MLP neurons of a small language model. Each row is named by its layer, matrix (up: input weights; down: output weights) and neuron, and shows model dimensions 0-191. Each number is 500 + 40 x the weight over its row's rms, rounded and kept within 0 to 999. Numbers have three digits each.
After each neuron's rows, "fires before" lists the tokens most often just after its 100 highest values on Wikipedia text that the model never trained on. A number after a token or word is its count.

L16.up131:494489469537503515524536515522490536499507504491595557473476488474467457480501564443541525491519476503471529468584539503468491498501464511379485452459484476423538498531535455517583521495475497509513472515509552477493451531507446505479482544572470608570527530536510556489494488528487457480507451500404513516478461410487435457531524476561457483525520510457491507452531486513416497526382517493638455450517572552475489492522435495514485495497502507419517548540474510517485478508538499411509426536510473516476464517456463528507542524478483550519463594451485517525488406456494472470
L16.down131:573514544445508521496521446459489537503503442544501505483482513515521450455431498499476543600528419513457553459590566467448503475470524524485491532568558488452474501566456595532451491455524523518517531541553469458505548502434466535478499447490472509539528434501540434473515482497510478463560438533511562505549492556459561528557523506440477534506435479463506432428548570550520580460496492489543498393522494442548511510425459411456474480529473546450498433486479508545502514558503506511418485501539509458526510471512448511518505532533498528499462572567561506480540445475549502498
fires before: "l" 14, "le" 11, "land" 11, "el" 7, "er" 7, "g" 5

L3.up921:496465458458504531464458468552500515522487448527489461548607517501534496452507509491442464552517448508559546493484550525498494546508482482466411567563470560466457491449425539478588465513490451483469481548503521531433416566479475493442443477480520537486567467514552501489537460459513491497587498499507424488478486497459490498503455497394503496507494436512482521443496503569500500510526457539548462521510509483452528449522547502484438476546505529483527512550468581537431478468509413437459445460531497505526484500563543422488467453474498537494530498552486519482530474445473520574
L3.down921:482540468505515542492524544507463576520504427409467541555521533417556535544456454440520494444497555487457535480510492482491502493483509524548517461487405506520478504475408482537491480475562496536501528512470405461441505533578459419472483479530445495466505423476469453432559447506489464535494489526510519485486477496509480441462513447461503429451447529479557501439503505397484495481540504552486427516496529485541434500486445551416498477572452528465563509517534494482436489456469504537515478451546524509468573545474502512541562468477497471540461469543617513484453527508533444497
fires before: "er" 21, "ision" 13, "it" 5, "es" 5, "ir" 4, "ican" 4

L16.up292:540562371461592476526497450565499574481444548511527513565639518446504508510568494500518541473558402507457509470506529449514435474466496528410475500474591510493530447515470474516574507477485543487494441519507443492448508485552503463500487412550462505500560508490511468477456420460482505430565504462499463510519437505474468470505563471474476461476525498436466535505531449461468447512359488543584518507540515478448490435478499519490465531535534514482419483484574485516525575501523520532542457481518524466512495474530471480449566525438557461434516521530497520522553463462546472492
L16.down292:464503540523549498467489509532476440534562533501562498496446482510558468549461442556513573467521479419519427524521505507533509463542546516552443462491503537526488490446538518503459431577530464510473506571466455512562478539444557543564401527474485488448562494492485517479550537545515485522480517472519493510574495523478521472390497506572516549481460439491522488482428460490404464484510463490464527394491494487465499562500473435487517463477556530455523523554477550518513496455423634510534454517462564475509492544530499521556495566567475520447457523515455455471485438491482537515
fires before: "en" 23, "le" 9, "l" 7, "ly" 6, "n" 6

L16.up824:436443516462517493489522493506555551552476595556444509558498469583511569539450469534544469503501469481484567549517531546501538527486496466522416527520537474487510517528543499493579510539506426530534445456505478524490519531550491485551492473545479473526509507522470555531450498495556384448454537435414458447505473476445513397466534474517542500458484494518539608616483510469510488524422579532511521456509593408511494414513501476524524502464496482465523483539495489515493543512538490499469435562448450482472559569515549467503549508444455571480502498519515535467519445531524491523
L16.down824:459512504439495449495522483477520472453532464553516476504514562478517483491487496483450455542511444468524494503535524507549516489555516549486515458468473476505498445467456486542536461465442507515505523624465521477571523513453515508485539521521525553548506441434465488440421500524472469528549452474580497489495545475478548489590438559403371467478464457571501455494549487510530454480499443505527496528502486485504508484479467418466516578499428540586529469548449492516533514455464497475432515511502493546479509425552484505574526547447550560535450490519479453505426523464553534419
fires before: "9" 22, "6" 20, "7" 17, "8" 17, "4" 8, "3" 5

L2.up35:531496489479530500423544493517556516561514456607418405542545472492472498539496520529493488570524477502423560541483533503452534492534532478431470561531497545440516509484499515498566504545466544464484537429484483532542423614470469459536487467550491490493528416495567498476530484462534462522502438457467460519476517469443464433509564458502504521540512537525407561492502519572460491560509489485512529480398484496516548446508475500467509461511482467492536505535474523495516422509567506488472422496540502478526522457518553420552601529512496552526463521536533527560423479538518467473
L2.down35:421473506475519532492456524475394489549503458503465476442503461426509457508484479561501499595526468533540496508481498514483524497464510467508517552500421507529472465483522525514548520484569488532507455547533542521421518568498470538549419493544554541530494542463437405436585466473510470503467538530535513451560510417441541492506467464519469464467513554505548536494506513460523496534561496549571523455477537511550561548463529491476506511451546486454504519463528564480542464562516456538456494462487510483539477547498506573631504516485505507542485496571491507502437493482481562401
fires before: "er" 24, "ision" 14, "es" 10, "id" 8, "al" 6

L13.up901:515459403581494437488440488473512546481418472446519542494579409523518500510449515528454458484508560501444608525515533453494496487546502507489507489473573519569534460503394483459506517456395494515493478565510472536505555444523502429534450543579555500504498374492528510446511520464467504494512543515555493574509484536630524499511463521456518512462530442515540490554445520529480513536471462538498484471585501528447466501552551543420504479529521537522536459515517500527493512549435477522423506544472491576577469484473528508495490476527527465443551497449526509445574469447526494527
L13.down901:545423597495464507457467517500513481482529466514508514497511485443563447494505551541537528516570449501609508444471461530468465509504524519551488462483456493528477506471533479533530460551539452531533470505470432487434574513412465484478483514497578441587457526471601456525488491476459537469503534505500495473459559525495494525520422526511476496480506502477506450455545466468544526540517493475487481495553453475512519507495415520567606544495539449507512496496532464455480489480509517495461514526449435464521595446542539460541414527523582572510492502514545548527493521499456497524
fires before: "2" 13, "7" 12, "5" 11, "0" 9, "4" 9, "3" 9

L15.up250:500512528472547507466496568525497486508525538473540541519497498470575496522473515492533476526500511452551493479477485457443544463472398479417470493459538503464507497532468548506546466586490517456537531549509523490455438488440505442458486550494584506504433491497460476420433536452590450467482537486572453453509545444487468494554436481556505475453519541456501466502525453452486539493458425541499436515505567446472485491564522533509565443531510441505529481514516537489565478504436460492452488466539555538511498488519588485471463466482480465529451487464588560560415511457505521517
L15.down250:559567455477506503484453494481547569492444484493494505536485546483471500498522599514472573444532510510583493464500512430485529444483463493544568494491519467573497501567441548403458555561429480531546510408509485548531525563498462465454499564455471493491543453453501572477465482437551548455511487471473515519404473454543553481479583501533402476425490523503492447545469459466612516497388490516455486540473498422514591469486504541516473467471466481481478485513530479523492536543447504522479466533516487559511450543506508499527559495509576534524468459513555516462536521491505508454
fires before: "s" 22, "c" 12, "st" 9, "ce" 9, "du" 9, "f" 9

L9.up705:556488530471548462502460526437498522487515490506525514496537542492626470448466516536504512437527461605497495486527579492492529500564480516521569467441563577404580529568526471495474465507489562511524485485453498569564491501485490478474556496485434503538460564469544484503475538496502486399471522508416484500460438468509485529555511479574458464556516522408534470503546531483544466493504548493512514493510471511495492509408510488484508432544516445467514517492470504557468431516518458471489523469504472509474529550550442507459499497439556480507508526519606476544528423565496542468
L9.down705:467520555525553487495520549495526585519505507557556503557472486523502479508474536519479539475485548524441463491534493474527563558541532503499486489477473532507474488506441473570484487436498487426500498504504527493548518542523495512482388503545471525604420477507538543428505430516468453442526542541517474474504463440436514440399554503432466538501468435486476489510499521521555567521471534436525528508537507448505483488597448527438494589498507527512520523496510558504485542526524520522541444539522485521512539492510588520505495506420483578464508508488451542466450501508486454514
fires before: "ec" 33, "ok" 8, "ac" 6, "an" 6, "ace" 4

L15.up565:537498561507530481480492480532541588583506463559453439477491447520441423422433503506499512551512549512415573446501542551490530528488485443461479515528480495492457535575471507403463455507514564544532525479477466543500496547491426413533476526440573483540551560518576440448450498531482446471463551531470482457473478518508484506578526439527477437481545532495593499523507465490531421459481512512481527506518554432530542413564450514510519565484494469391477506452515468498494548491482479429461469454477514564530487515476503463507464500550451487505523521413523528458490500600489486504
L15.down565:486503473574548524526496516534495512494519529466500562391423455468541531444432475487537569482473511522539491491484514479486536548464426497486489487556513472540489485499500525489486482520474581439496597536501425558498540439505488432473510482518531462462506485535436491489474490555498487587541493451443531489498460507473528526512502450489506502543416479466522496490529420520533469472477494518504473547482471522506517503478470505567496497470561464468543478470457554420516501502548584435552485468482484509499420525456518496523451458472458574406504483479536525412439537464574549453
fires before: "s" 16, "ic" 13, " of" 13, "n" 4, " B" 4

L9.up946:479564512480560483503427582533512573464470520562445521454484567449602468473438524597490548480481484478528444529492562506518520620544513502489544474475552558489474534504508538496510492505449515441534473518499461498505445452437496507531474465489446488509416559549531424526469502492488452468492454493463472489459525506497488524502562464529457505465535566497569548495503538507565492501496453534512523510504525499447484514464493500484508478509530409514522481465465557581491457440472519537471552493572549549494488516508516499465562471503538477467500523552548478490512547484491495510
L9.down946:530478509473491484467559442472555501508478497439523465525548492517468514492532466484489423572530466494435549519526533417571535512521508421556431539504555503467509455495482425516425511461442445545543481487585496556486516542489448467498439569469518526492523590507431517510537481527508457442439480537510546490453452432493583443419501459441491478486502509419485508538480457527450544418477515490534497515568483511504500496528473424479462471494466480536544465488492496484541497548446472483497490450545482472526490481503523569452503448525480491456467484475451535475480455507542534505
fires before: "ec" 14, "t" 12, "i" 11, "ac" 8, "ite" 6

L11.up429:595549423479521406509450512454506503545476523523413558528559476525549570507484562563568468511489525524538531526529505507520509474555458512468533504503446540501475482510501524490501485581488550519463542542487427476475501572443491587454471530547499516568488497477479482496485522502567444510479507446446503441505495522481458472507542443545448543498531485478514497530507463564522469540442523487486390483539540484453415437606495560499536475499475471448459526463448542611553441527502479491435451549539570502516502520453553462518506512492473491480565551544581492574505518496518534509
L11.down429:556493597452503503460493505493567505508456538494528473472517529469539474572589450527420488464527509454406479532527585475544518527523498535512532479451570525529514499544454526497481433483465477554455477474499543454482503550399438520488440484494504474497442551472511522482472523424588515514575517472504466480555532469516519515510523513437523514502555486477501518483456457518552503467498441497465515450402496519478604541530438443456503513496524514493540490511507474498582453470451537467502499510577549424536471505499494437518516513479536518485442466555479467509524482503537532414
fires before: "j" 19, "d" 8, "st" 8, "se" 7, "m" 7, "c" 5

L9.up851:532520441487529429419516478559552489488499556463504463495547460541520489511430474496449493511512496479504578513467506493481466549468519458459501522492492499483503565550488535485618533580419503461526497522514591526491473514482479450493448444446526466484535459566553495510442471538584457541504476494473494446501448437565465490494499526496519450517486507491475544537532517513548470534518473477518497540534462514539482463531576516519609504512431433417562486461540571484532528571470501474511449447558459456538510488479474436551529498475484471508535489519567527523511516562401477505
L9.down851:527447451419515377554500566416527517515502489469499442471516490542512473469472509464494471506492564534450510533526540476472471635537439545476619556556453476538543513498411439545585504590543446512491475435450519439485524475517523495529498505552480531498492474526526472472532515439458519520474515494515518462456546518583522490523518465568482493578502524487465559444486467508509490468516563492509476403508496480436516471542529497451461445479468464484541571508504574504537559541494497552451515551490459488462539535491520466514511517490508462505461470545512475483568525566495461471
fires before: "el" 14, "ur" 13, "it" 10, "er" 6, "as" 5, "re" 5

L16.up956:519521542488452445501505536507482522522508555585517410430518547506513458470557480482524503455514491493459571494507531539537488492529468484533441486459502517495533523478530467390514464516575505499563457482493437465497476498476490504504462446493445517595503468482582547488530483463524477543479519454459487460459503488466520554414571479517511437483523463501508591563511528489545501516488523610578491448590552506526435499471447512498482520490481466449543457468461534517459562485547551481499483535390454482505471542530485433516538536491461555501573479478512478507488532565529459489
L16.down956:453476488497538490531553543483495451507567486552515583540585526489478508464482457499535430542540525511487502431505498513533419483518442506564588483488477475516554496478413482498504498509423469523550493495553488490477509449508457498492521555462553491493465496463473499426460531514496535509477469525494530522535542511496528511557440528538545555462424491563438467458442483461475524532464458531516438470508503468488496543531530473510582544489444487520531564580573491478530493449497549477445553535519524522496528425468485511536510510539501489566432526498425564457484552537439491499
fires before: "2" 14, "3" 13, "6" 12, "8" 10, "5" 10, "7" 9

L11.up516:504505527503490525497457454493514509569418459513452499494474460514485527459486432488483404513559507450440564488510529444464482473550446455522542520437460467533516503632556499494532422504519557451502500496496563510446564547489468509548448501474475457515508539500533577535422521500531463511523476494497538511472475482492483546496490454581496426519523553483514465571532465447497455575498487496525486530488573508479460575587562557507525539515409412505494543371514435498580562498483514486549531459477437490496493548483486501512536494451567493506502575457533517448494527522471455472
L11.down516:516510538488491486574488500496516490484508514562485507537518454565551500467534495429524506557483500450554533420481478474494487515553516455511468462510518494503484440445523491527504506522437471494580450456450455467517510507473450489511549495528457472449406445499486486474471496470391425477526399511459493524455542470449463422449431567574563519493547530531451456469503497529486527431511542512444525452498471511426510486502408493525462517454446505469524443468437491488432522487519495472467499426580507481480429503469500479557521441512473536504467469499479476522433563499479522485
fires before: "i" 17, " of" 15, "s" 7, "il" 4, "P" 4, "m" 4

L16.up248:523566451554528521495504461448529531491471474541532522536552473574451532549406523467539531479526503499514540539521545520475550529495493489468491470510509534534532549503451411399489420519480532496559497503488395501516499466451464444544532494532547591577507472469534570506519528509510490503352537547496489525494513524484490515467526484525500502522550572516493544566488482549542483472460521640523489461552467511499399502521492553499522508549464399403516551539543484518486459468578533492471452485447471482459561548448499479521493486477504514480488476552526466512559501606555500546
L16.down248:483487585497501421479487535523520533448553488480520537471552510511582453512478460464473535534528449573562498520481537422538457499561566455474504526498421517502478470454533518483471451546443511607524549548488479495514496535540499509510520560534495492413470547489504562505470463519484465476606446437519523479499476473503487496533466547509519450482504530516456522521478538469477510502509406465566464527477450474512544459530470518500558507497468518481474462473529479513494505544510426465530568441489479474573538427479562428508498477483504560438506541560511507447430495457552412492
fires before: "3" 15, "5" 11, "8" 11, "6" 11, "0" 11, "2" 10